Weights of a small GPT-style language model, trained from scratch on English Wikipedia.
Architecture: rotary positions, no biases in attention or MLP, capped logits.
MLP neurons of a small language model. Each row is named by its layer, matrix (up: input weights; down: output weights) and neuron, and shows model dimensions 128-255. Each number is 500 + 25 x the weight over its row's rms, rounded and kept within 0 to 999. Numbers have three digits each.
After each neuron's rows, "raises" lists the tokens whose logits its output raises most directly, leaving later layers aside.

L7.up243:522488519496529494533538513537494472519488513570518455506519465490508502474505489492490515503511527495454484491507466508502533495493500509506500510530517460450514494497524550523505490498494497495501561530469505465493502511503521514516478476475470495463533473516535463485509534524516481482501536478519489507492497504504531536511516502451489496477441485455497503513484555453500466543488
L7.down243:490525482466455488497473477449458510449516474486471550505511542519511488534475516498507511480535489484511508500501531507474484521483516491484471488497475529524504490487485472488491472476477487482498473524536511524472504503507484503477524526537486517504492489471507520487498456503466501500497451542503526518537509482516483448474510484523482490474511487515485505505478471548519510466494
raises: "ferred to", "ered", "ified", "anded", "clud"

L6.up127:500513514497451512511501487446455502498463507458491529492509488561506509486544497446491496525460509526478496522495517525542478513498522506505504543497473499442528471468490480498505465464471493522530502462501505493519482456464493499466508494466515461494519492490514524474521474510523497466510481518523505514524483473469507511501495461472508495472505535505488487504502510504499487507487
L6.down127:463519496541515506502464515486496512505493481517491509532542538535531481486530442504461527479527531480523541482490532510475480520510469510503487463541492469495471545538482488505433544520466529494489504494520487516510527517501506526553477530463507468521483521500545493501522499514466513526446502482478548521490545502462471493476517519473485481512448542494496484527512451512506500497520
raises: "ements", "ement", "ment", "ments", "ions"

L7.up453:501535550477433512508466501454470515496518517499485539544546489525484504524490517456492496511545480528494528513494480538506505530463522496528481467537486534535486515534497499490504461472503489511516545500533494468510516529502524539477522519470512511528505464538489541495510504532528511510449488469539518493507494476509521534506521514515492484474471519486534512510501488513504484475509
L7.down453:490472529502460478499512473458489493481501475438449474476499472554492526511526472517524455495532524522515506539487542517495488471520507503507529493468522489494457494502521477469503492425524530491477467510486508501526547522546479537509495449484476493533509504478474497477503531492513480506504506506501499478537502519462506511504542532505528568487526534487495446491494521534508532476513
raises: "aged", "age", "ages", "age.", "ress"

L6.up1372:505500519509482528506496514510485495447531487485487502480496485551460522503519523499479524492498494509535473507493500527462529457503504474532479499512522507478530496516517448555489439542503521501543537513495498507464483527466513516489532475504517485485485516543499460526492501523501491445485524491485457529430524461491497494505514469496506486464508507503544440504482535481508480506473
L6.down1372:505519511507505505496470469525481483534498498519487522522466447521539443496482474563494525534492472508486539485536437530488498499515535521486509545516471464479519474486527482498507519500515488484424531459500482513515486520508483496495481481467535440479497459486499535475522499464517525505494496498513527501528492508485515525461476517528500498537534509475516539496470502486584481484490
raises: "ious", "ium", "ius", "io", "quar"

L7.up970:465520477428502532515479472457448517515499515551464508492507510492453490488506543510518472493493504480490478465501504496515459445464458513499505473505495529499518502490493465487471481537513512568513477475530496481532512502465499468492539503513519521492485463493535479468533456535468495491554494531464485506504528473469534491469509523509474509519527507500484475522438489496494493457512
L7.down970:466483500474490496486493525466530469495499477519469486492526481494497490487506505439472516467536523495489509505496478463523491500567516509511545492498508484479494495544508511507515511528516483467546508536459502538463504464538459505490456533475511522491501528479538467503514490481512535509502501522483466474533520504516515521498543494486509498518480491477502505562555446517505476480494
raises: "ance", "ances", "ant", "anta", "while"

L6.up1112:472460441501493474460456518498489515487477522533526514475492513529461487507475481488514529490513535495505540474544514515500511441527530472479512551507510496405505492536513488523497464531515509455536501484513503491504441525553491481470456463440495532500501498475546490526513554496492513497482484505491518501434506523527481472502489491555485446496440506490497514482504521488502507511514
L6.down1112:512486493491476521512509582466512482534523492506487517508540502472534482538495501519509491459526500477473509462481496447531544499527531514439503498533518486514491468545491520441503522534521482516512483494507475498474497515457527492471520483468515474538491504461482479517524478497512519478524488507530533527504486548507508494516526532459476521503516476482523507485487490454542493474507
raises: "h", "ide", "ides", "ex", "w"

L7.up1062:515497513509486506485526495485485511500498533503483519500511492474481514475456489506521515520520504473532496494516530502488491493520507530479521489478540503495517522513494545521452438482495483515512511523513520498567520500459521476446464501462479532503545447497499461471489505514530501491488515471526480496449529509485518485492557468502511502519501508517524506492458470503439525514525
L7.down1062:516473487465512489516488491517508500464504537511549480506527534526487488514480499499483479493486491481484534485527465484448458487509526501474492500497515465456534458508466485517476510504528458488487484511493484479500496538514493496498491545516480499493446546514526518517484494469499496551513519483519501474528498492491527501484508502511480453488498505520495493497504521484495522508498
raises: "ar.", " year.", "ys", "aries", "in."

L7.up727:439499540506502506493534500518520467469470487559442522486499506526499461535499508510442535528464468437498511476480503566509506476484531491514510556520543533483499522539508494561506500506525488486502557496491484487529484490508490544510519501489494482508514474483514503442464490531493551493461501490488535479493497460468527544490482538523537501477479527508541504482516494501493532496502
L7.down727:515493517558459487507489507527481527485521495484523506558494501503549523476507474522539481477507508520510515545492539516486475529443485523489449495485482478517479489481507523495464491503506523520492442501495445473433470477490511488439546501506517472523466510489465515529523503485523496507504503531492539504523531524555461472455511472522450470514530510527473519538467508463542503531496
raises: " the", " the ", " a s", " each other", " a b"

L7.up1177:549495538531444490453491490509516554521487481515571523487486517482483516476463495531506529522532504509535456450526499503529468510503494498533522484499526504521537473479505464473449482495516513511503496488543482545497503572511489467479516515485513488467502482535527461463497526475505554485509494484546521482463489491512544513472508500506466474556457503477468498467487475505508503483533
L7.down1177:513478506533486487537491423500501509483485512507506470506487471466467494477503499480534502524515461514529467487488484504504497502512530538508522472504531484519498486503506505499505509505461460459521539547492535522470516517506504491490476496478499440485532477521500507511466492524512482483458492474484476492464505513513462493448505498461484490490497521495528536481495467515487525524512
raises: "c.", "C.", "A.", "istry", "CA"

L7.up1426:492503496500506513501501506448505460487542484486515561510545504479503530502490497528476506470493505483506518474518518510511463514509547471506504542481556563486494486518485524470534513515475498484537486507542478502518512512486484458470498484495496459482495473472467483477559477483475506492453485478506479514478513455519464439545494498531497477474496510482510475499484544515493498456521
L7.down1426:508523472505487488495514496548459464510477500485524516456511470524528472497493506492493486493523482479499483495507507493508539449517482506519497487496523512512505516526456506516500492490568493440481495463534483528457504529491494470474464497508521521512496499487504517530484494500519510502491516507495466471473501511496536544494509526496443552490518499529501499517497558501528468486513
raises: "n", "ne", "bury", "ette", "ner"

L6.up1521:489540505517490526536516487440497501487510510530528473499518506457542531475462505455477502529508495548495501489527485485458466455512517457484515505472519513564512486498511448478464476502504481520535514467454500482545450498523490558509518520457485496458478499546491515507518473545515499498525472509470518490512501500556527499472506517505529492491492499498518488478478486470506521481510
L6.down1521:458500498471488510494507476495481492460525481445476539469528485530538482469496513473523513488515516451502507506479510507526493489530481465537478508517476502437503482500495518520432482490521527463528517541540497555476497506506524477500468492464550486516491457476465506502521496480490487490527516501511553518498514494509518521475493519474513488511506523494473479524489498494489513511537
raises: "keep", "hold", "vers", "rait", "isc"

L5.up1334:501466524465507513529488480448486500512520494512498505526503515525539528525463498450488527530480449469543497499508498491516470483513483527519494495510550492503547463498492518534528517473463532561463501481493499530497528482530496524489503528498515452498517467511495469504488485537510471462516481528513498485523511497513515501503458470488534457502494496468511506487502529483499499479515
L5.down1334:530537463479496505518485506532472516501468454477509490429501499447520500506523490539498507478485469501501512498487515485495505480491482546477465499487457548534532495488503492531527556525532495542483518442474505494504433508512508420464499516538520512497550463529485532538492480533524476513492522506506478500540474504477532516473466502516492491525541447500486497478468503491497487538470
raises: "ian", "ians", "ia | ", " municipality", "ite"

L2.up950:468510467465521472537566513541503503469482500485472512492531480533488481488492466509461552528469522510530510545570471495512509486499539494542521509486502502464489487500538481521465474491475520523508463483540481531519499492479520503469466485524503527512531543454451496554515488524490480466497528491472468517461485439502504487466526498529544478502543499548494506529533539486462487520485
L2.down950:474472509479527472483466528503523504474532506487505469467509487485540515467467483511518476496511510509452529479472501470537530499499494484548470473508476522506494515517478545485507470504493549520547505511510453478497521517529508496457524530535482474505494503525447542456460507506522493524482519518470556538526479535495488499495516481500482514455526515442506504447500445517480492491493
raises: "ced", "v", "om", "vin", "ient"

L6.up714:484515530446474520529502532501469529504547466482517498471483512486477510514448487520460498504523483494521488519539458502527541494464517499492506433518525499462504498501515482500466524512522526490547511503484475535504525499514517488451529546538558534528525450508478481473475498474470483479521445460512477520499494430489469522466519494480524497498433512488497498427488492526483529445529
L6.down714:506519535539489496531554480516487497490507461491511485568516482529497497475493483521456520514523508506526488521513521502512448451508511501549507506501508483459481513529491469517491518508485528500470480513514474503494518512497480513491525504556483543502518509475513496530483492496496459489546543502529488495512563458491497459496467473474485498509516520502499449539531479461481508493534
raises: "ience", "roll", "rol", "ged", "ent"

L7.up215:520511524457499472532477506513474546476512457482495525500537490497501483498464474510465538484462506488483501461501492527508477508482516454485534512476479520535528487529451467467518499553465471496497498449539416474497431510497502466478477496471471517464501521504507495493496485478474462465531496483509491545475452525481495491495480493518481460510491506538528461484468528531491492528517
L7.down215:514545473471517480500478536517468500528434463478525494506487542509514542504477484539508431492495516474486504472535551513515512497495468485516526480519480486509451493489520469536532495486520524465523487521505432548536506451528471507493465515499504510458489475538515522456480519510479484479530434474474497448499494482496532519486479553470459540505490455485507500503498514526494517520508
raises: "ata", "a K", "atus", "us", "ustr"

L6.up312:519479527491496526500467507506458495459480517533523517513476458495490497429500523491508496506498514470553490535479474497488440526442515506486498469506500484548515494488480494564494483549517459504525512506528505492554490500464496485458497502483513526528490497505479537491501514487520454491533528471492464483464506492464466523480443501499547457517537478512491547442496502484503516486523
L6.down312:503467438493535523519517513498513499504483483505503506529490489512509485520501508491489546496520491500437555528518492520506480544522493544492486479485489507477488487545533535471507484508486519498493497496490501458492509500508471471494532483519481466498502497502491503481504509499489465525513493520551536466480538540510468473509537465503438465467456435482516470510478516454489469492497
raises: "ro", "rie", "able", "als", "aster"

L5.up560:509487499437504510502515524482510521498544493485518516520514471492505501476418487510452566500454465511493495512492443476533491501511498520498509480493485523527495519514483469535529492541496482492525523479540464473490479481473518489503496515494514504501485508512505510488470533476496482501496452545506520472514521456534480483495508472542547498530503479520518528508486505497493512502524
L5.down560:541490492491515491506544491503516495495526476526493508548479479548517544526497519490508505525512507480518488496474498485501498456469490519505459493503548498459502571498492547482503530519483492495496581466535487527425487517521507459439524525488515467500469492519484516548541490505518510477533518563490480530505502503480502497496500482507484487517536474494517489523483495509507516496456
raises: "k", "ky", "r", "ki", "ks"

L5.up1402:505517518509432507539521525498496500507518452507506485475519482547438499504525523508504464526502457470537530487555521534491469475476514475548487508526468505516514478474495518511481504545465500516492517495498485515508492497460494514522519521447486498530550510491491496492522539481509496479486515503488535517509500484518546459469523466517520472487484523465508532516483485449476493497493
L5.down1402:471460525535527516481488514558494503571468485508491526499512447514491517495529533511484529498486533550502515483497504522517489518501442472511508527473532525518488472462512454499501516521492476581451488481522492510506500484491491542463536516489473515473489520507508497503486451494465494507477462514488526534507497481492468530530471507488506483474535538521511470496498472522485517531476
raises: "ly", "ly.", "ies.", "ies,", "ties"

L7.up503:496494494495487540496539506488451500479502538484508552547509498535514516508486503487492498462497514509503537522543538540571487500489551509506522485499517506477510518490502506493518488543475492557509494465476437533497501463519509543502541502496505455511553470471556472483514465498481497483468495461499484537478443490481515483514469488503497471485494540504555502483519492531481490487510
L7.down503:463527580504517478469476517492467488466493505515469525550474473513504548463507476470527466482482550492547506475518513441518520544474482530474507508464478456482458530465482502503454477491497503534486459477519534521488486528524485545469512489497507507525494503518467496531469491531482496519495510535484507472479522520464498489519511538487483500470475485493472443495505476510498525495512
raises: "ment", "ments", "ment.", "ime", "imes"

L5.up339:536474511504448521525425527489490517446493494491507505541502493555501521472514545522486473506513499470546501530493501545482527466478479475555501507517499538481533424471502519512509502498486516472550483449518541475461479516502489503432531507469510475520494502518495496544534509475490494514488531508484536485485527516490487546517518513498530491484486530459537496475512521478483498477499
L5.down339:497498492555483526500480505530444537518552501483506502498501472463527531541470522496478484467534569497517529506475502480518462509529508499519508506539493495491495478489510498510494443526529469480525483494514507511509513508522516484494500506463554525508520499495466535489524543520507515480482485498522532491509479507501519504520468517523509465493498504466489500462513497520635479464486
raises: " (age ", " (aged ", " him to", "iance", " life=="

L2.up1052:522520513497555507473435519532487544476477515509505476479489509511493484505524506508513483471523522505501450529519473473545530519500493497478485504539549493464539470485493476457525523486499483513459563516512499493487482492484475474517451489529466485501496497471509482490484499535501506532503502509520498520471490538537519494517517512497525504553497521508504554476485515492505480471540
L2.down1052:496528535494497505499524509528480475534523502530541520519502503491505511513507524510574471476497452484495490490536532498478510504492532501458455497455476518496460494504463524520493450495499572498510440497491551528514535519521509468482499497497481505471462478473511544521463480498486472458531478513482534507546503485447504485479514483463489475501536498514504521515493483519474492515504
raises: "ically", "at", "ately", "atic", "ially"

L6.up163:519503511501523512513472487498451465523500458494516491500518490516482502466497550529529513496519470489487470513526515535500493495557517522488533542483497502543512476499514534477514504524465490484533525456520496465494483521530506469460465506488504493447497506495458507457509468528506516511500503504500482536489522485517444537492535499536509439552483500524566527499472522462508512486470
L6.down163:514489508483503485485471522475504492509498477534505496466527498474506488512508482528519497514495490500495523466435506496426493470485519473482492507490452490517480474506474526503477528493504494511515484514462486502537493434453500500538500526505516534498532508505545532497498536477468437473475517483492519514502510500482522453526503508489505495474518528472464473513512544516496494525470
raises: "o", "islative", "o,", "ational", "ial"

L5.up1190:559489534493452527526448508516485527508467475477499558509502478530527483464491489486481552498501494469541526474507486503541510517464490533545485561478540546534518508493500499507523497539525469555533520490518498462552485506504492526532484507515524466501474507516538471483464464507492492509484500517503537494502511447508475501507523536498499486465486513497504539529507470514513474462515
L5.down1190:463520493493523490521519513550513487517485492486511495457507506486499551492512523509493529508495467491502506472515492491530509510525472458519487500532470480479518433520502449512561551511514528546489463487475486515482521489486563487507550511473479505503481502551496476518523504495506511505487432517538506543505490512455497493530499483521490488494529530507519498504482510511531508537498
raises: "ly", "ly ", "ly.", "light", "ness"

L7.up184:533536495483492513507470530494493529491510478473535526518509469532500505492507551492528477523541463504512502518499489463537478481485498506502511500507472525544552462523470453511535503530512529565517488504550480447555492500511520484475516525477468454526474497516496517525497504525500496499492493493505480505492494500525485525491503506508528479490469534570504513515487452482476559462510
L7.down184:518530484489550505496483492503497458545500463516479524462519520526500504486512533483475513509527525492467530463513489496529545512483487486516508486493489508482523543516460505505530451538512525506504486491528503533525486520486455492517491495493505499508516503450510524476467506511520447475468471475518517526505469532490501488515492499501478469471540507488492486506442490510509474504488
raises: "ately", "ly.", "ate.", "ly", "ically"

L6.up953:503508510482485505512508506484461513509498464482490489461457492527468483499491453496484496498528479532484517510492452459530527516488537489504524468547500536550495472495529481526480409506508434521559503501516475519521521510496480521486494523474498480503471485566514493462521504496515513533487511485417490480492478463481519507455472514470527484541516500535506477478477511476520496521467
L6.down953:516528490521467552484531500507501494497520468449497464485533525467485487527513547507507443526518462493467446543508497514491495498510456516488492510532465492473522475463466515471539506483442559492560496459467529494510522514532520437479487516493502532527482534519516500477434461472528471478512489512538516530481514530466533474492508501515475458499496485490523488511515502511540491488535
raises: "ated by", "ated", "ered", "ating", "ated with"

L5.up183:490521464444513506486514501470532478462482476504443498492520496502495498502493476459485510501538540492545490516488493513489517444484506476454516503486494519527460539513512476487486452510494492510547512495496513531530509515480487469525494482491473495456504482494478551516497500528534485476527486500447528470465527511497529499495517514459459466489500481515476580477451507495459501473508
L5.down183:507544506513487498520466516476521524541514524497523459547482531498484499501454514503476506483490489490503506504493508467487484495513531494468465523530517514515491500519505488483509486475466533517502463515533482497507498504495505522512454478535473529528494558459533493498506473484477477535516474479536459505464493514500484476483536517525508575520514462464429456484479520531494471509550
raises: "e", "e.", "en", "ay", "eg"

L6.up1337:511479512485486504488448514495501509492522513499543482498568502498478474510474507479562524513465479487524507529522444471446502520468526510540537483494510495505496492481514521479505500505482458523509513496491447539489480515455504548474486507492524506506520478513519499517499508516434520481467500528493586519479522505468488568488472501513520504496479543498573498501501536462516513489469
L6.down1337:490485496469497539505486551486501514515507508536483467515472473451487500511505493522528508536507521498467465534497480491488505498477526485484502465505447508485535505485508482497538499521478493511440502475477478507514487461471476477487493482469530540505470489474555518466521488465510504460512550526488472510518483558466506471509469453530513507477493484491545496482475519486512471517557
raises: "io", "ian", "ians", "ed with", "etic"

L7.up333:500537508484488547492484479496524496514506537444505526519539541467514514461482521500478486523534492468541464523553502480482463488509513526490513522500531505461474526464490502471532512460519497522563502480517517498518517505521518533444465523531482477510515492502455533486536461495539513565466525451515544510497480476516502477471508495481479473538516479470505507429494513502487537477511
L7.down333:497506511500487475460487552476517496526470460547446471475505458435563530493504528545515528521518479463545476528502473512520474510473490500490485501493497494547495529499482507539528463538507505530492458451489532515477470497466454513482468509503524525473503493491485512517500501510505455476506506531457469486501535528485490488490507522510533506516487493501494490489551509549475514470492
raises: "icles", "bor", "ious", "eless", "ia,"

L5.up7:516479478517514497491476487482505493497509513501501503503524506528533537481450522501479495527528489534479508517535520486517476452526511492557506484532530519500532475531471522522459507478500482502555490478547516492497439508478473523461508543463475464500487422503504506508497483525507547514480513507486496520471503471531534488504484482495463456462469511485527524484470528496512531548505
L5.down7:520522494473507537487481492486487525521461515488531513475470498505458512489505527482437521538495506524456512504527480480505501541503538481511479523463521518554538522516529521525478496476539489470500491504523483490547478492530516499516453523465460518477529508475530502503493532476508506504489539491509515506513504488488519485548463475522468456458455464506501487455529451459514501535496
raises: " commander", " captain", " command", "ieutenant", " colon"

L7.up1206:516482527474459475474491557516447488472491508532521482523512471569501488468472500511481488510470477533505524522513491510511477512523511466504518468510487518485513523502509512536518534483489509497496474523513506516507454534520491515446505510518462499466509474502520494482498512460499521473514472513517526494460493536495516503504501488522470498492494472496506507468519542505503468485496
L7.down1206:508496509523529475456481511490506482500473550523444496447525462495520509490500523551503490475540495470493482517493478463502531514470504534489529490474489460505464474527525517519512536501539495524519486496469523478474492442504514488465493490520450509499505525474472518512483521496497457497496496501490462510503498506500546463486444491486459512497509520556514492527498510509530440486494
raises: "ial", "inal", "ino", "in", "re"

L7.up951:533480572520489482509502503533493513474515480495507491482541488497489513461522511479488501495497506510501530501551467520471469532464509549508496516495470490500474443468519509487478508505517522501491550444503490461511503527524504471508538507482535476495489438516503472533541464505528499528498531511487511526476493474525441570529506519488464514520498507490544519489544509494498497498517
L7.down951:507489478499454498539558516497521524535524515518507496491478528497519514503498490517531522464506506470468506483511522509481516471528501468493492506462535488461491511496496459512488501519481495494562507505507458506528497499462528498487483495471468500524541547470482538503494522501509489488501501513563542519487553511476550451500459506496515483485488537456458463505446450485542495512464
raises: "c", "sc", "t", "sw", "erc"

L6.up1107:529496523477518470482480465420514518459525463500469483509486555511462520462507486485459461488466433467505510530501496509463522505478506506535480452516485530503502486470512507458489479455495499454497504495542441533516475526522477489460506482454487448512530506516487467480550497503476497508487537512517513537481533527473523513500497497492533477507501512499501500498521503454496530515489
L6.down1107:505462507516515501551470543526496497494516476464479548474515523443497477505474473476518466543515487497509496504489465539473482501498467527502489489511498496498515515520481504516501493513528511486516495520489492494518494512500541486533498482485514495509466495489446534554503487488472478485516454523486482495510495493508501476511503504560510499505500538489456454484463473548550455461539
raises: "ion of", "ion", "ion of the", "ions", "ion."

L7.up1182:501497474508508526457476496449506518476487493501485511497529547524470528500485497494543476502514493506502519480495494466526520450521490478500549548528495512530546503482489516489504481466486518468523489503530512513541494519479527500455517535471476481479512513491474533464503481487468533462504503506502531430524500477500488511530507461496530430459454526508498504477515490499492528469490
L7.down1182:494492557499535464455538493483492485509487500487503458502464490490524474478505459481515518509521515518474483539505517479486495489492492493556491489496450523445493489501497515490473528482524472495444514532515506483532502483548513475564488507497482478512474513454475489450520468500512502495512484496516485490518485464517518504481477480508497570524546494498507483484484537500492482515489
raises: "ine", "ines", "ination", "erg", "ined"

L6.up731:527457449490480514512510474484473550505521517491528540514509474525500527482466478477551551496465494520530505521485539524485529463504489502527502500528462533464453431492499513509501493478511526537485494509495449452498475519485530529503520477508474495495516443544524504512512521473495496485479483495510483507501507506480468533507498489520555524538499497511511493460466490515505494499508
L6.down731:462528526496505511538557476517502520482489502511482481506553495540514474511494488481494487464538506434483485477501470503481455521505448497464522495505491501544502472513523483487455536464527500558523541467497477513530447501462492520543529558514485468520478556514504508495482512518463544503492510511535563526515509484508464506504542536518505517434530522463452499522509518504540492465513
raises: "ly", "”", "er of the", "est", " daughter"

L7.up29:503488463488515474522511495533491506477463443497491497481530492521491505494483510494461549451510507488495514463519505490485537432488500522500508515508537526487497512480495486500521482521473496499475512474513464465508497508491491501451486475486468514469521447468497521472501446536528474532534447490512515471447478477514521482504506475513510479528522531472468480518484468497503489470515
L7.down29:505515479502488518473458517477520539518506499528510457523489499518485518494495495494521509531540500514486524528483491506499502511525528533500470518492457448489533548494503530512546490492519559512485509472497470502482511505481528514495468452521547488477472534506523516536484528458499473524470541573528466504512503499505490520517540499510497462509490461519519486486505490493534482534481
raises: "e", "e |", "e,", "e.", "e ("

L7.up148:502478512498477522512494471478513521512513453487496563510509513504492533494547472471533501533493470469506486516523513523534457470499505481497504445467521522493469507449510515473559495502488524530491510517511457509483509488507522496467517478497510472481469484535511535534480503513500437461523526493491491511461471553536491498502512512499531490520526537503475473539453542516484490509474
L7.down148:532536524480473495503524498497506517495458476535495493556527507520489487513479462514515499473436509560496475546496488496491465505518488486475514544488502532541467518538480505462474504544508486558470468492493533482517506507514532461508498468495513502500526477496503505528486484481501549510491472497506511392514525518514542494501489489465524525494472457486480510482501471541488520526490
raises: "ka", "ky", "a", "ko", "ș"

L7.up986:521535474480481502520497519483511506479462484520513497498495478505509476507522455525469515485471529526523521495524520496485464454485526459523540511485476510513478496502498470465499492516481484499498500502500522467479447512542495493492460475496495520490488484475517526453536491479521486486512503479491496462477522505545520522538472533532491486548500467508501538514507518505516476527482
L7.down986:501537470517521517497496516537508479466545523499516479448514513473500484529499487489504488482494537517510469496491487455470471519522476511538517478512530492482513488546568553518546499525529474531512494537513483463491503490467473488466483488497509503471498533464574490531524496497522486530461540489483491495526504505473480510517479470476494493469482452508544464555493490489496517485485
raises: "ter", "ch", "hr", "rec", "rop"

L7.up351:518510526478459532490508493447501479491511516523503494480517532539464524521454509505505536497501497509502524492496520501502502499493506515497495546485466510502501504458473531521539462514459523504454496469462507543527493503475499483442487486484512468486518444515524450485538467523504506472512494531497513514490508498493507511459481482495479485506478521487484508488486508503486540488498
L7.down351:535485463484507487522511498513492529499493474517512453513465484473515502469499482509502479485488448485514509525536504516452467496505514475489530475493475483522501488493502434529515529524535555459514498494499514481525481509492501445505541490449511481492522483498528496498488508477509478538569507499506504467479477523557473494443518525531510502495488506470477530510462488452482497462518
raises: "atives", "es that", "atively", "ms", "iance"

L5.up984:525521559498454504536479476515500491489520541514507559450524546519506516534529489503539549469452514468486488465519476522502485494501480515519534517493498560488472513465498475527553505507531506510465517502506450521528516498532507497466554507493480464459477466506520472541494524443510471469518501471517511532467481521533491512526504507472491519495517466496533514497490567541482524489502
L5.down984:499487508488495489513501491469464509494476501474480523520510446469519457455490498515467482508535466513511507535564534532513483469496512515512476518536551479522514503484490526495469493499470503532522469474535513528510478542512522517498518473511532507510531484485524500515515463511506485526477522521477537470485513448474512514501502478555520467483477492478496481531510476480503497509487
raises: "y", "y of", "back", "ys", "ym"

L7.up623:473517504490497502481480516513514505446492522529503508493502530498461521461494479487510507475488500503526493478513520524492468515501491520522506520492495494501519507497494462525515482497504509525508507480530495482513517545538473483484525499461492480504464487544541512478483497527514491525493438453503526535528500493511507505490537493509523487462498535564504476499484475531513494473485
L7.down623:517503508515485512524488495491481489516482485547534530466515510544486495535503524496505490568505486482499503484471495491503469484505475507502539528508502512475503466553503537521516501464528485491451532479518455452556485453534511500499526508459499527495498518489482516520500551543485457478470524496476527476502511537482459448540498547499506494518521531483480531504530481520568465525505
raises: "ly", " to have", " since", "ly ", " to make"

L5.up994:496512539501532512503495480489501495500499483459508509547533467489548488522475448464498494532513484470478501477538524475481495481495539487471508475531486483493479500485529496474482485475481472491515536501499510475516527520500499543453469491519525509437496489486491563500488524454472487518515493467514468481506508509491471500535511478459475491508506518490509494437529473506491489494493
L5.down994:526516517498468461486517494494475489484489492495481493487481530494483548489492525513466466467513464504537525546538459505534459525482537529502495528507517484469485494470464498495503504521497503498496498486509509477454505473513498593559520513470503497494508543500519452518506428507508517519525513503501508453469525477459498527460471536506478508481459500521488500487468468516515491507510
raises: "bles", "ilities", "les", "lement", "ins"

L5.up622:499490483483501517495525579490461520485536471526481514462481539588520497496525511503522488527484515503543505521551486485539530520525511448514552473531495535450506496520492471477511514533490452479493511525498504480522498496490523534440460488484525460526526517554541499504483468460485489466501479508489501503497490468562541497458503519497499442469492461512522512520514516514453499540490
L5.down622:518520476461469498461513486492489511487508444532467497490496502527543539508561489506546488480523479511517516476480491521473493492493485522494521517523470514536478507498487492482520475513493502523532488515468513549523546455505474510504494514537461507507504450503477498483522473458512543490508493501484484518526503489474497553497470542523483555540521478499521474478473538522534523479489
raises: "ishing", "ually", "ual", "ished", "ish"

L7.up712:487477497477521486498467510485507529496545495474491517530514498485480528516480498512504491482504531464476447512536511535563522465480530433497497444501505490479505506465499518505449488508493452513507503543507500491545499566487455492471476521511502546532548488471495521462474460510496494531519513480525511527507540494535512501528506497518462506513486460491549453480505527495444485509538
L7.down712:508505488535493493477479521486512481510557479493511486517499491501450566501512506519476526520456502493485511497505459510544450505459528492498553488520456481453505531527501468480488518510514534493474513484483487481494522484511494535528500518439494510508504497457486477510501537446505505524467554501508523486468494461497490504500476494461495471513527534490462480496541493509503494493497
raises: "roll", "ience", "hed", "ope", "ence."